Weights of a small GPT-style language model, trained from scratch on English Wikipedia: capped logits.
MLP neurons of a small language model. Each row is named by its layer, matrix (gate and up: input weights; down: output weights) and neuron, and shows model dimensions 16-143. Each number is 128 + 24 x the weight over its row's rms, rounded and kept within 0 to 255. A neuron's up and down rows have the sign that makes its largest values positive.
After each neuron's rows, "fires after" lists the tokens most often just before its 100 highest values on Wikipedia text that the model never trained on.

L4.gate115 [155 115 114 101 138 121 120 110 121 111 122 106 123 153 149 100  90 146 156 135 149 146 132  92 128 110 133  85 131 120 153 145 130  99  77 117 119 115 127 172 162 130  61 144 121  96 131  97 112 111 157 142 109  94  97  93 110 122 134 143 133 129 122  85 132 130 106 121 125 134 133 135 167 150 111 100 147 115 138 109 137 155 140 122 124 150 116 153 110 153 149  98 129 122 120 126 125 110 126 131 177 153 127 143 103 127 153  95  98 131 130 142  79 123 147 137 123 111 146 118 168 147 128 170 127 118  95  96]
L4.up115 [144 109 122 111 165 132 110 169  95 161 120 144 152 157 119 131 116 118 114 179  90 137 131 137 130 140 142  82 163 151 117 132 141 130  73 155 123 137 149 158 107 108 120 114 102 122  98 145 119 137 138 158 150  88 103 127 134 107 143 160 112 145  99 129 182 148 132 129 165  71 129 103 162 133 133 102  92 174 139  85 118 168 104 153  60 120 105 117 129 118 126 127 113 106 133  81 125 122 110 107 146  94 161 130 149  96 137 140 151 108 134 136 107 105 109 134 159 148 140 152 134 136 189  93 130 149 131  58]
L4.down115 [ 99 160 109 100 119 127 136 165 178 125 139 164 127 111 141 122 101  88 133 127  81 113 160 143 114 142 104 141 152 145 102 115 141  95 145 137 148 116 144 111 137 154 100 141 124 116 104 147 138 175 136 143  83 130 155 193 115 111 138 113 114 129 105 163 105 165 123  89  83 174 150 166  98 112 144 129 124 157 113 131 173 116 139 134 103 115 127 135 134 151 103 115 146 165 106 124 105 143 102 117 114 134  87 121 125 113 137  96 151 100 175 168 158 157 130 134 138  93 128 140 151 112 101 100  52 125 160 145]
fires after: " H", " G", " gr", " ch", " Ch"

L2.gate372 [136 142 127 146 147 163 140 153 184 103 167  97  91 133 113 164 112 128 138 123  76 122 153 105 106  80 147 179 115 102 134 142 112 127 141 132 150 163 169 148 125 150 102 118 117 108 155 141 124 132 171  86  83 107 145 101 121 158 142 139 116 149 144 138 137 121 110 108 129 156 164 116 120 155 139 132 117 117 135 119 147 163  93 114 106 119 124 145 129 131 120 124 102 138 141 121 103  95 132 148 148 124  99 105 177 118 156 133 131 130 138 170  76 121 141 132 171 109 176 150  39 100 136 157 123 132 102 102]
L2.up372 [101 159 129 121 139 143 128 115 116  92 126 111 107 108 105 115 117 129 106 131  97 147 194 141  85  75 174 121  98  92 131 116 137 133  93 125 160 151 129  96 192 157 141 170 107 154  77 111  87 144 125 144 159 121 149 148 145 149  93 118 143 120 106 114 153 115 153 119 150 158 124 109 141 146 112 136 133 120 129 159  86 113 147 143 165 149 157 111 112 110 136 151 133 143 130 156 134 148 176 119 104 130 110 107  97 147 100 156 131 134 129 108 148 151 146 125  98 109 125 152 126 152 100 119 165 102  82  89]
L2.down372 [ 95 142 154 122 171 126 143 112 148  90 160 119 155 134 145 137 170 134 110 180  99 126 156 120 105 105 124 181 136 138  87 110 122 138 130 143 114 159 122 143 160 108  97 132  95 107 148 184 125 124 114  99 133 159 113  70 130 141 121 124 143 107 143  90 159 118 120  93 120 121 125 171  99  87 147 116 163 130 177 136 105 120 163 101  87 115 111 128 160 172 122 134 137 115 128 140 128 131 124 119  96 119 107 126 122 143 120 103 117 111 142  85  97 145 133 125 171 117 142 117 126 137 165 151 131 124 118 115]
fires after: " f", " s", " S", "S", "F", " F"

L4.gate356 [124 149 132 149  91  99 139  82 159  98 119 164  76  85 118 108 109  96 140 144 160 104  92 131 127 101 144 139 111 126 132 172 150 105 147  90 153 113 126 107 112 160 103 121 156 127 146 126 115 136 117  99 142 150 151 157 115 147 163 119 128  91 155 128 114 127 155 109 149 111 139 151 114  83 115 114 125 122 140 141 176 130 112 140 144 146 123 167 137 112 134 134 122  93  95 153  79 152  86 105 111  97 143 118 117 107 112 101 131  74 133 151 103 145 134 132 118 113 127 130 120  94 118 162  96 102 125 114]
L4.up356 [143 108  91 148 150 142 117 127 142 131 132 138 106 105  89 147 129 123 133 125 119  96 169 114 134  84 120 128 146  78 177 138 123 104 131 145 112 178 109 106 149 142 122 153 177  91  91 118 136 122 182 133 117 127 115 150  98 128 168 122 101 145 154 112 112 122 101  92 105 105 155 127  94 146  98 144 150 148 134 117 124 131 119 114 128 104 102 107 136 133 132 129 108 144 148 157 103 108 109 128 131 119 141 146 115 130 118 129 137 101 111 146 151 152 106  86 135 125 125  86 120  92 177  83  89 143 106 139]
L4.down356 [152  69  82 126 132 102 121 106 112 140 140 146 147 140 166 104 128  87 130 169 123 166 101 152 141 103  83 141 155 130 124 130 137 134 121 115 123 120 140 101 146 103 124  83 142 143 127 133  95  50  74 126 135 167 115  83 144 100 106 117 182 123 123 156 133 146 126 118  97 173 118  84  92 104 111 117 127 110 114 101 173 104 116 120 164 104 131 124 100 102 104 106 111  73 136  92 117 101 153 130 127 120 110 112 101  75 115 117 139 154 130 120 121 132  86 115 132 131 123 126 124 132  84 110 102 126 119 128]
fires after: " D", " ar", "D", " R", " T", " S"

L4.gate71 [126 138 118 160 120  89 164 165 109 134 154 149 145 124 144 145 138 143 108 127 150 129 139  92  85 102 114 104 152 157 109 139 121 129 119  93 113 100 161 161 106 135 113 147 124 105 157 147 115 144 131 145 122  94 171 117 127 126 107 102 157 118  99  85 127 125 155 126 116 153 113 155 143 161 157 103 140 116 154  99 109 161 167 142 171 162 166 124 123 127 142 125 108 125  67 124 175 106 176  87 136 135 117 115 158 169 145 106  76 118 118 101 118 113 126 103 125 130 128 159 136 144 155  90 169 123  86 159]
L4.up71 [141 138 111 117 104 154 134 119 128 130 105 118 102 149 129 115 147 159 110 137 161 142 129 103 108 105 107 133 152 137 150 161  96 162 112 129 145 107 116  83  77 135 149  72  89 137  80 122 121 136 151 111 127  81 134 105 121 127  98 180 117 152 144 117 114 140 121 115 118 164  81 189 169 107  91 145 137 142 128  86 120 124 146  92 186 156 117 131 126 118 158 162 126 140 103 118 121 103 104 117 118 107 108 110 130 128 119 140 146 141 125 147 128 120 150 106 109 119  99 147 127 147 115 142 147 122 132 114]
L4.down71 [134 134 131 136 118 101  86 108 106 171 110 115 154 142 143 106 141 133 108 161  74 157 135 115 158 120 119 135  84 110 148 102  80 117 154 130 140 102 173 103 135 138  98 137 140 160 129  98 100 108 135  76  98 121 107  91 120 129 115 130 104 125  84 146 106  89 121 133 142 130 123 131  98 110 117 146 131  88 133 142 104 131 180 104 141  56 138 151 127 126 119 136 127 146 159 159 132 148 111 119 126 172  93  93 157 146 137 132 146 130 115 116 132 147 123 106 134 174 142 103 115 141 153  80 102  89 169 143]
fires after: "-", " \"", " (", " '"

L4.gate353 [ 60 106 138 126 123  60 134 112 116  83 116 129 146 137 122 104 133 145 120 129 127 161  86 147 129  97 161 154 120 109 136 139 147 132 154  81 124 139  80 161 127 142 110 147 147 174 147 136 122  93 134 112 151 141 108 125 133 170 126  81  89 130 143 124 154 121 116 106 158 113 104 121 112 103 102 130 160 136 129 153 135 144 191 105 127  63 163 161  92 125 109 127 136 129  95 137 112 121 145 119 138 115 122  88 122 112 157  90 100  93 132 138 125 170 120 119 148 136 113 118 145 138 160  85 148 136 144 142]
L4.up353 [124 151 132 156 151 115 110 122 125 110 161 126 105 145 159 113 110 115 121 119 132 152  72 160 155 114 105 143 162 124 123 123 114 118 195 117  94 141  94 157 134 136  93 127 148 147 129 132 124 161 123  90 116 128 112 100 114 159 108 131 114 123  75 133 122 112 170 150 114 128 133 123 123  78 187 141 162 176 107 109 134  96 109 100 153 105 133  91  85 109 129 134 153  99 105 135 112 185  82 144 167 135 126 115 114 118 135 119 120 120 150 106  64 109  85 166 121 127 101 113 110 106 150 129 137 134 113  98]
L4.down353 [135  81 116 168 131 130 130 143 129 133  70 147 118  97 122 102 121 123 141 145 121  85 138 160 105 157 128 138  89 141  88 136 105  91 155 155 129 130 146 102 104 130 134 118 136 102 130 139 116 145 123  88 116 100 112 116 104 116  86 150 128 118 128 125 111 178 142  97 119 149 126 183 150 128 109  97 128 101 157 128 138 129  78 100 155 131 100 143 145  80 134 137 151 134 108  94 129 201 127 118  98 147 177 137 170 131 137 122 129 115 106 135 164 143 128 123  97 133 129  88 155 162 130  65 122  68 101 139]
fires after: ".", " gradu", " particip", "j", " j"

L2.gate164 [160 150 160 103 111 124 101  97 126 152 104 186 105 142 137 165 132 137 128 120 160 106 134 175  84 121 168  96 133 113  64 107 138 167 126 135 171 101  70 129 181 163 130 149 166 154 113 132 126 117 164 124 125 125 101 132 148 110 146 132 138 111 142 114 162 128 133 124 200 107 137 120 128 157 138 148 138 141 129 124 133 170 140  82 136  84 139 134 149 128 117 146 129 124 111 150 106 112 112 111 119 108 127  69 165 119 131 119 149 120 160 140 122 160 144 184 155 134 185  88 138 121 122 122 105 101 180 168]
L2.up164 [118 131 133 141 122 176 157 119 142 118 102  63 116 107 121 150 144 144 138 148  97 103 115 114 131  99 114 145 120 130 127 116 101 105 130 122 133 178 137 140 208 108 109 117 111 169 134 128 111 158 151 117 164 172 114  97 110 102 183 131 137 121 101 161 124 117 106 136 108 135 124 176 125 162 102  94 109  92 177 129 133  81  95 145 108 133 114 175 118 160  85 133 144 138 130 119 123 119 139 167 142 116 127 133 138 102 139 118 111 156 168 182 142 153 155 122 105 125 121 106 126 110 123 115  91  89 138 116]
L2.down164 [ 70 120 106 142 145  86 136 141 120 133 135 153 153 159 132 128 103 124 123  96 129 182 145 100 113 130 113  81 162 121 135 166 128 143 148 134 139 121 116 155  71 105 156 112 123 110 126  97 136 129  83 104 140 135 144 125 131 167 133 111 143 161 161 107 108 130 157 133 110 125 120 132 128 100 147 145 126 174 114 108 106 147 129 161 123 117 151  89 105 110 149  77 100  98 155 147 148 116 119 122 165 147  94 152 133 146  90 132 101 100 118 117 121 109 110 108 116 160 152 179 117 110 133  95 143 152  62  94]
fires after: " D", ".", " T", " O", "A", "O"

L4.gate365 [140 100  94 109 159 114 126 140 110 135 117 127  94 145 155 108 175 124 120 177 105 103 148 153 116 118 168 108 155 138 105  92 133 121 130 126 175 153 142  81 122 138 135 101  97 100 165 149 146 167 137  93 137 129 125 143  91 103  74 120  91 143 156 144 142 166 172  98 145 136 109 113 125  91 155 173 131 183 121 133 110 128 154 111 137 157 130 137 132 153  84 142 115 129  97 106 162 128 100 123 128 124 133 151 138 133 131 145 110 124 117 133 148 161 133 140 107 155 150 121 140 118 147 143 178 144 102 132]
L4.up365 [128  66 115 149 153  75 160 110 147 148 144 122 121 115 144 169 146 154  96 141 157 105 102 124  90 131 150  88 136 160 114 108 144  68 103 129 146 156 105 157 123 102 154 172 117 130 150 160 114 102 107 159 114 130 110  71 117 106  93 108 125 163 111 148 131 183 103 112  93 164  95  92 159 142 177 130 128 154 145 119 141 138 136 121 155 123 186 151 147 121 111 123 135 109  97 100 128 153 150 106 148 104 135  81 115 115 120 101 162 121 127 156 156 105 155 115 112 135 117 110 133 119 123 123 181 169 104  90]
L4.down365 [126 103 114 119  90 128  80  90 147 162  95 115 101 107  96 145 136 144 121 131 133 106 129 116 135 112 108 123 102  87 125  81  96 167 110 104 135 132 115 116 118 155 120 148 128 146 153 117 158 114 101  90 120 105 131 154 100 122 117 123 139 133 126 124 129 150 125 163 114 128 130 107 132 116 126  94 134 195 122 149 132 131 129 116 129 150 144  82 199 137 114 155 117 120 111 138 134 131 135  98 198 114 116 107 131 131 137 108 157 102 163 120 147 107 121 119  72 126 103 113 101 153 125 106  87  97 128 136]
fires after: " cons", " as", " ", "at", "z", " sp"

L2.gate362 [130 163  88 104 134 122 126 155 132 107 132 152 151 124 128  81 139 113 127 169 109 102 128 157  98  94 148 144 147  97 115  96 136 161 153 127 145 145 130 133 101 158 100 136 144  94 166 150 159 128 121 118  95 156 132  95 135 146 121 118  91 129 159 129 187 144 145 101 116 118 136  73 121  97 134 131 116 118 148 151 135 112 123 153 117 128 107 160 190 100 131 159 100 120 111 150 109 151 113 107 132 136 104 113 119 142  95 116  99 115 147 134 127 118 117 105 155 145 117 137 147 144  65 128 118 153 126 134]
L2.up362 [108 119 135 121 145 135 152 111 120  93 106 158 138 150 124  85 142 145  78 126 110 117 167 173  94 146 168  95  67  93 156 117  83 159 150 109 138 134 131 149 142 162 121 133  99 134 125  95 153 121 130 126  91 108 115 134 151 119 176 134 136 113 140 181 117 188 116 135 151 100 108 134 142 148 123 103  92 102 117 143 102 100 130 155 153 142 126 141 132 111 148 115 165 140 137 135 105 163 104 111  91 152  91 157  91 155 122 121 100 120 173 111 122 118 125 119 128 145 122 115 126 167 125 130 129 127  91  94]
L2.down362 [160 125 159 114 130 119  75  83 131 118  87 139 126  93 119 139 143 173 101 132 134 152 135 130 141 157 137 120  79 142 119 179  74 141 132  93 122 123 135 144 145 153 110 126  92 151 152 146 122 137 139 107 108 130  84 139 140 104 147 141 183 162  86 172 129 170 131 120 157 129 125 127 140 130 164 125  96 138 105  95 114 116 127 121 145 137 167 104 110 168 135  70 142  88 177 122 108 126  70 153 130 104 153 144 128 159 169 108 118 131 126 121 139 126 140 179 128 157 127 117 133 124 148 113 132 118  90 135]
fires after: " sp", " cons", "ew", " resp", " to"

L6.gate103 [151 112 147  78 121 154 142 152 144 129 110 164 173  91 136 146 120  97 145 109 142 128 115 116  69 102 144 139 147  98 124 110 115 171 122 142 149 134 104 155 148 164 160 154 117 108 107 147 119 118 125 139 162  91 143 158 125 112 126 110  98 176 171 143 131 113  92 107 135 166 154 125 138 168  64 151 126 133 127 147  70  97  85 135 124 127 146 147 140 131 117 104 107 115 141 156 171  84 137 101  97 120 139 108 190 121 104 168 119 104 161 151 117 121 141 152 143 144 122 124 117 108 142 137 118 123 107 103]
L6.up103 [130 176 123 110 144 145 130 102  77 164 111  90 140 114 120 130 173 165 139 145  79  99 163 122 157 121 177 138  97  47 153 147 130 124 150 140 153 129 100 143 102 139 111 129 110 147 130 124 115 145 149 150 144 130  89 124  83 149 154 124 157 168 119 154 149 115 160 105  78 132 167 138 138 110 124 118 160 103 108 154 108 121 106 144 125 135 109 166 103 180 122 126 129 139 149 120 148 162 100 118 136 115 138 133 141 149 139  96 155 130 122 127  84 128 107 120 141 134 125 104 197  94  91 146 112 158 125 137]
L6.down103 [ 89 118 124 131 132 142 133 142 165 114 117  97 150 168 140 124 103 151 126  96 129 150 147 146  81 118 122 108 137 173 141 141 102 121 141 123 137 126 158 123 137 155 111 131 143 111 118 157 161 137 114 163 133 193 150 169 147 105 136 148 145 126 160 154 113  82  83 114 136 125 144 113 135 142 156 121 125 160 122  87 117 149 176  73 139 106 168 104 155 149  97 112 131  84  88 182 120  48 130 143 122 142 163 110 135 130 130 133 124 120 165 154 157 161  88 143 112 123 125  86 124 142 124 159 115 122 135 137]
fires after: " S", " s", " sy", "s", " circ", " Is"

L2.gate2 [163  87 151 106 141 145 141 120 125 146 121 165 138 147  96  87 113 155  92 127 117 123 138 186 155 113 117  92 117 110 114  95 109  99 138 166 171  96 132 179 193 151 151 129 149 132 146 131 144 158 158 159 137 127 107 110 119 133 153 156  92 131 104 141 158 151 124 180 149 145  94 136 147 105 117 120 144 142 151 103 139 118 172 129 174 115 100 106 131 118 105 140 176 166 124 160 110 115 122 137 147 153 159 111 135 112 144 185 143 118 147 126 147 130 172 136 170 143 127 107 123 138  83 136 107 112 126 146]
L2.up2 [ 96 152 121 111 101  96 145 131 149 181 104  52 131 132 157 128 160 128 190  91 135 156 129 147 186 101 108 148 101 113 122 146 123  68 118  99 105 174  96 136 118 120 128 105  96 118 112 156  92 161 136 129 135 111 149  97 142 135 129 135 152 126 120 124 136 140 137 130 112 104 154 138 148 181 136 179 154 129 126  94 125 134  92  83 109 110 134 129 122 174 103  98 137 115 133 107 104 129 110 134 109 128 142 109 127 155 152 153 103 128 123 125 155 124 152 143  56 122 114 120 144 151 135 128 148 140 126 120]
L2.down2 [138 170 121 127 101 131  79 130 185 137 154 134 123 153 147 169 164 145 142 116 111  90 137 129 152 124  80 161 129  97 134 147 118 118 184 155 155  73 122 142 112 163 107 143 155 109  82 106 107  85  97 130 142 182 142 116 118 163 123 128 160  79 157  67 121 115 135  91 138  70 146 123 132 150 127 139  75 108 120 148 115 132 123 175 103 133 146 142 134 136 142 143 114 113 139 120 183 113 117 112 148 120 142 133  75 113 142 104 123 147 134 106 116 134 127 128  88 125 149 132 122 117 128 118 144 136 151  90]
fires after: " O", " At", " D", " c", " I", " C"

L2.gate140 [112 117 122 101 115 164 127 129 116  89 125  75 140 143 119 125 195 173 119  97 148 100 110 144 181 133 137 100 122 143  77  94 131 129 140 111 122 117 153 104 137 133 108 123 117 116 144 113 135 121 106 162 188 179 127 169 131 133 118 121 101 107 132 121  94 101 113 138 171 135 113 126 100  99  90 130 150 116 123 120 144 171 153 147 103 136 141 193  86 174 108 101 104 146 120 140 158 110 123 112 118  99 105 111 108 181 158 123 164 143 147 111  98 130 172 161 123 143 122 136 124  94 121 150 140 100 128  87]
L2.up140 [119 119  90 108 138 132 129  93 168 165 120 108 142 115 109  84 132 149 141 123 146 116  96  93 129 117 138 100 128 149 138 126 165 122 121 150 108 135  98 154 162 154 121 126 144 159 157 111 144 120 135 136 149  96 132  98 111 127 110 134  84 123 132 101 156 120 108 148 110 149  88 139 139 154 112 107 161 112  85 142 188 105 153  96 168 139 152 176 183 114 139 142 125 152 105 160 129 146 114 119  95 129 141 147 183 132 128 128 175 168 179 132 163 162 124 122 161 160 132 148 104 178 104 102 137  99 140 109]
L2.down140 [134 154 133 113 146  94 107 143 105  80 108 144  79 162 138 121  95 112 118 153 126 122 176 138  88 150 126  92 129 107 138 151 138 111 129 129 119 115 144 134  99 158 157 112 117 108 104 142 127  96 112 124 125 222 124 146 125 122 112 112 146  84 128 136 155 127 139 131 143 173 142 104  79 109 148 155  78 156 152 149  94 152 128 135 113 158 115 129 101 133 123  80 109 143 155  91 139 149 112 113 163 146 159 134 137 153 117 142 127 104  81 138  99 145  96 158 110 108 186 128 102 148 115 123 153 159 147 105]
fires after: " the", " Sh", "K", " K", " T", " I"

L2.gate306 [142 107 143 138 138  99 112 154 122 113 141 163 173  90 149 106  97 126 100 151 117  99 128 131 158 146 132 123 124 103 140 158  98 163 155 111 136 109 159 139 157 112 105  80 116  91 149  75  90 132 117 133  98 146  86 122 157 156 134 105 132 111 121 102 124  89 154 121 128 166 112 102 110 132 156 132 158 127 177 105 111 112 131 139 116  96 129 134  71 122 148 121  92 109 147 145 118 113 146 112 135 146 133 104 111 149 162 136 121 119 176 143 135 156  97 144 181 104 126 114 132 102 138 111 123  72 131 137]
L2.up306 [164 145 157 124 125 101 129 144 101 118 168 104 106 137 163 114 102 115 164 150 104 114 158 164  96 127 171 147 195 130 102 133 115 139 119 119 104 120 109 143 138 138 127 100 168  94 162  60 129 127 120 126 115  76 122 149 139  93 140 122  79 164 115 100 175 152 124 127 107 149 106 133 136 134 149 176 115 123 111 112 101 121 140 133 145 103 106 146  93 132 146 143  63 154 144 100 119 160 113  82 131 146 120 137 139 121 155 166 126 155 143 143 131 126 128 146 111 153 131 120 136 110  99 150  98  94 135 144]
L2.down306 [128 146  96 104 101 134 172 124 133 110  83 120 122 113 144 127  93 100 140 161 143 141 125 117  84 124 177 120  94  91 147 134 129 135  92 121 147 181 129 127 155 109 152 126 138 123 103 195 156 164 149 129 135  97 128 168 116 119 182 120 126 152 119 120 131 154 162 121 126 123 126 134 122 112 127 107 147 111 124 157 128 162 103 130 142 148 150 164 133  93 101 128 144 144 149 113 114 118 136 131 141 122 120 183 128 142 119  89 120 135 105  87  92  86 111 126 111 135 157 160 146 163  95 161 125  99 161 137]
fires after: " de", " spe", " he", " O", " ent", " se"

L4.gate253 [141 109 116 109 129 135 137  94  77 152 101 156 114 131 112  96 144 129 147 128 128 153 155 134 125 130  99 139 150 141 120 131 143 117 137 126 137 119 123  84 118 113 138 159 172 131 128 176 143 156 146 126  78 168 152 134 123 120 108 142 187 130  91 145  96 108 118 171  82 112 120 132 129 131  94 159 132 125 120 116  56 146 171 117 144 134 146 134 129 149 110 117 132 139 111 101 114  76 150 120 137 136 100 144 118 105 152 106  98  93 147 137 144 143 144 153 113 121 168 144  79 112 151 141  91 145 135 150]
L4.up253 [ 98 115 125 166 149 150 115 117 103 101 138 117 117  98 116 116 103 173 130 127 103 149 131 108 149 119  92 144 107 121 177 146 113 137 151 109 107 102  88 157 126 124 135 145 101  93 111 121 144 108 109 134 112 138 159 209 150 184 105 151  74  93 169 131  83 131 168 141 101 163  85 146 151 134 114 129 104 156 131 136  96 132 153 129 115 115  92 176 148 154 111 133 140 139 112 142 114 159 112 140  79 168 107 121 118 116 111  93 121 132 109 155 114 142 101 176 113 118 147 162 119 155 106 138 123 132 122 138]
L4.down253 [141 127 120 136  84  89 104 117 142 107 123 106 123 154  96 130 162 120 131 111 120 129 142 131 124 108 138 117 174 114 100  62 136 124 153 107 133 141 115 104 166 138  94 135 114 158 130 158 107 119 140 131 151 156 159 107 150 144 120 106 185  97 102 128 133 155  91 104 111 118 163 112  76 135 115 127 155 124 149 151 105 139 142 123  96 155 110 112 148 144 130 153  98  94 117 137 168 108 131 107 165 139 104 142 155 157 139 154 114 136 102 128  94 139 118  98 123 105 136 118 131  86 145 119 110 161 134 136]
fires after: "-", " ", " (", ".", " under", " g"

L6.gate172 [113 107 129 117 112 164 160 109 136 127  73  95 179 130 130 122 112 120 134 156 120 104 122 157 135 141  87 144 131 118 114 172 133 137 117 133 148 164 140 115  97 128  76 118 137 144 127 130  91  99 160 145  87 122 148  93 123 150 120 180 158 149 104 131 132 113 132 126 131 119 145 172 176 111 133 145 113  90 160  89  89 134 144 128 162 140 112  85 128 109 164 136 114 137 130 116 130 154 129 172 142 115 151 127 132 135 149 171  86 145 117 113 141 124 149 151 108 124 125 102 122 100 139 158 112 145  73 126]
L6.up172 [173  95 112 146 131 129 130  88 163 153 132 137 142 127 133 112 105 119 164 149 146 130  88 106 131 103 148 131 114 174 138 138 147 137 125 111 130 145 150 110 116 113 135 143 145 182 113 114  75 120 144 109 137 158 118 101 135 117  89 131 140 119 124 131  96 166 155  86  87 163 182 123 128 103 121 126 137 129 147 130 119 101 155  97  76 127 131 125  99 108 158 146  94 104 104 128 115 168 123 190 120 140 164 132 123 163 102 129 104 125 109 107 122 137 162 170 110 144 181 117 139 142 157 102 143 147 128 166]
L6.down172 [132  97 120 130 121 111 152 150 154 132 124 178 110 128 139 152 122 130 135 131 128 124 164 104 126 127 108 123 126  99  57 130 119 144 118 126 120 144 101 123 135 168 114  83 125 151 128 157  58 127 149 137 130 143 172  87 108 151 162 140 187 138 109 136 136 164 150 121 129 157 107 155  92 147 139 167 144  78 157 117 124 120 139  84 133  95 187  82 136 149 129 120 124 137  93 129 147 147 119 131 130 154 123 110 135 123 136  89 100 146 123  95 117 113 146 149 117 154 129 112 151  97 128  82  97 156 101 114]
fires after: " (", "\n", " dis", " ", "-", " gr"

L4.gate266 [110 138 115 131 127 179 149 121 157 154 140 129 101 121  94 115 150 104 150 116 102 136  81 135  71  52 115 142 105 121 131 157 152 136 108 125 136 126  80 188 133 143 118  96 155  69 141 113 126 123 160 136  97 111 129 134 139 105 112 129 131 131 159 113 130 115  90 157 144 154 143 125 150 120 145  97 141 184 102 160 117 133 157 118  84 102 103 101 120 101 125 145 122 157 144 126 135 129 154 135 132  99 166 142 149 147 143 104 140 131 101 129 168 137 164 121 133 119 115 114 117 139 120 157 140 145 128 112]
L4.up266 [175 140 153 155 160 158 136 155 136  96 140 100 163 120 141  95 153 106 114 164  97 173 121 126  96 122 121 117 106 101 189 121 122 157 123 156 118 162  87 139 102 120 147  80 118  86 151 114 100 139  86 156 123 144 131 120 128  97 127 120 140 121 132 128 126 140  68 118 179 145 150 115 114 107 110 162 127 130 122 185 155 133 134 136  69 149 115 144 156 142 152 150 123 117 137 155 133 145 122 127 113 108 149 125 152 167 159 117 118 157 159 105 165 157 112 121 121 140 122 149 104 104 135 120 104 126 109 125]
L4.down266 [131 141 129 135 144 119 132 138 137 135 142 153 106 119 153 164  80  88 133  94 156 121  82 124 113 120 113 138 156 154 143 114 131 113 134 144 115 130 102 127 106  98 125 118 193 156 115 146 119 133 109 155 157 154  71 158 158 118 120 131 118  95 117 116  80 154 117  94 117 149 107 100 138 150 108 150 101 134 115 131 158  67 115 134 139 138 112 128 183 141 120 143 166  75 144 135 140  91 104 150 151  91 120 126 148 156 129 115  70 144 126 110 111 155 132 114 138 101 113 144 147 113 145 144 113  81 139 113]
fires after: " |", " b", "B", " B", " H"

L2.gate14 [144 116 153 138 169 120 142 117 102 102 169 127 139 140 114 144  78 123 115 136 165 104 119 145 155  78 163 129 135  79 157 138 141 123  77 131 164 117 142 150 143 136 100 156 146 109 132  96 162  92 137 140  78 125 123 167 116 129 120 113 123 122 101 117 134 161 151  97 130 111 193 111 146 122 105 100 141 182 115 119 122 146 184  92 124 109 130 152 105 177 127 181 115 146 146 174 133  96 124 131 121 146 153 135 124 127 129 123 101 116 137 145 122 141 117 154 163 133 122 105  97 116 180  73  95 125 113 154]
L2.up14 [131 113 155 140 139 170  71 136 128 152 131 123 166 145 147 179 128 120 103 106 138 109  87  90 125 149 146 105 150 128 107 105 132 131 120 128 157 123 146 187 117 119 135 107 117 123 129  61 168 122 154 112 152 125 114 151 158 196 138 153 116  97 137 141 126 142 173 173 110 110 144 138 143 129  74 136 143 133 150 104 142 163 140 114 121 140 121 173 152 115 103 150 126 138 120 113 162  86 135 143 137 156 156 134 109 132 160 115 122  75 170 117 140 151  88 147 148 157 122 108 105 132 156  98 120 131  93 138]
L2.down14 [131 155 119 144 150 126  89 166 102 157 147 123 110 111 108  95 158 130 162 116 145  86 144 135 138 172 109 119 162 133 147 103 115 129 126 122 115 119 136 113 126 110 170 139 120 156 170 121 140 102 114 108  98  98 125 129 116 126 119 152 138 103 149 154 119 150 126 118 126 144 129 195 101 159 127 137 136 123 186  77 127 105 165 181 104 155 166 132 109 164  82 121 110 105 104 146 122 145 133 153 138 115 112 128 120  86 127 121  87 103 181 113 151 199 117 160  94 134 138 159 113 136 126 141 161 158 121 151]
fires after: " University", " H", " O", "O", " G", "ed"

L4.gate108 [132 126 115 152 158 150  94 146 150 101 129 130 125 176 139  89 133 126 144 149  96 140 118 138 120 134 106 153 114 112 159 111 118 129 134 136 173 111 114 135 123 107 106 128 113 104 142 144 145  65 115  97 108  87 128 127 117 115 153 186  99 159  94 163 111 153 120  72 119 137 108 119 119 111 140  85 125 166 157 152 155  86 151 116 120 161 104 128  90  90 113 160 130 145 106 145 140 133 117 104 116 114 115 157 154 116 139 130 132 156 139 133 112 129 137 119 142 118 151 132  94 117 153 162 111 201  97 122]
L4.up108 [132 153 125 122 102 198 107 175 112 118 108  95 108 157 115 126 123 143 122 125 130 152 114 104  86 121 148 113 109 153  94 101 167 158 144 133 136 114 120 176 107 136 108  91  82 135 101 137 114  97 136 127 103 130 113 101 167  93 138 157 174 137 147 155  90 113 111 113 117 101 116 104 107 135 108 131 125 162 164 155 107 121 149 113 123  99 146 139 156 130 142 114 109 184 168 129 142 144 141 150 124 117 151 159 104 161  68 134 119 124 117 124  87 146 145 146 125  82 179 133 150 121 142 124  81 159 119 113]
L4.down108 [117 157 121 162 137 147 115 132 164 120 125 171 102 168 124 136 136 127 184 153 193 145 145 103 121 132 117 134 134 109 136 101 115 132 123 129 119 100 147 109 123 160 154 112 117 163 135 150 121 138 133 140 129  93 119 132 154 102 131 120 137 126 144 133 149 141 139 122 125 104 133  99  97 154 119 133  48 155 101 139 144  85  96 130 121  90 147 123 116 138  98 112 159 103 124 120 118 135 148  98 116 170 105 150 116 165 115 146  89 103  73 142 109 141  93  83  96  69 130 142 124 138 116 124 148 105 140 184]
fires after: " |", ":"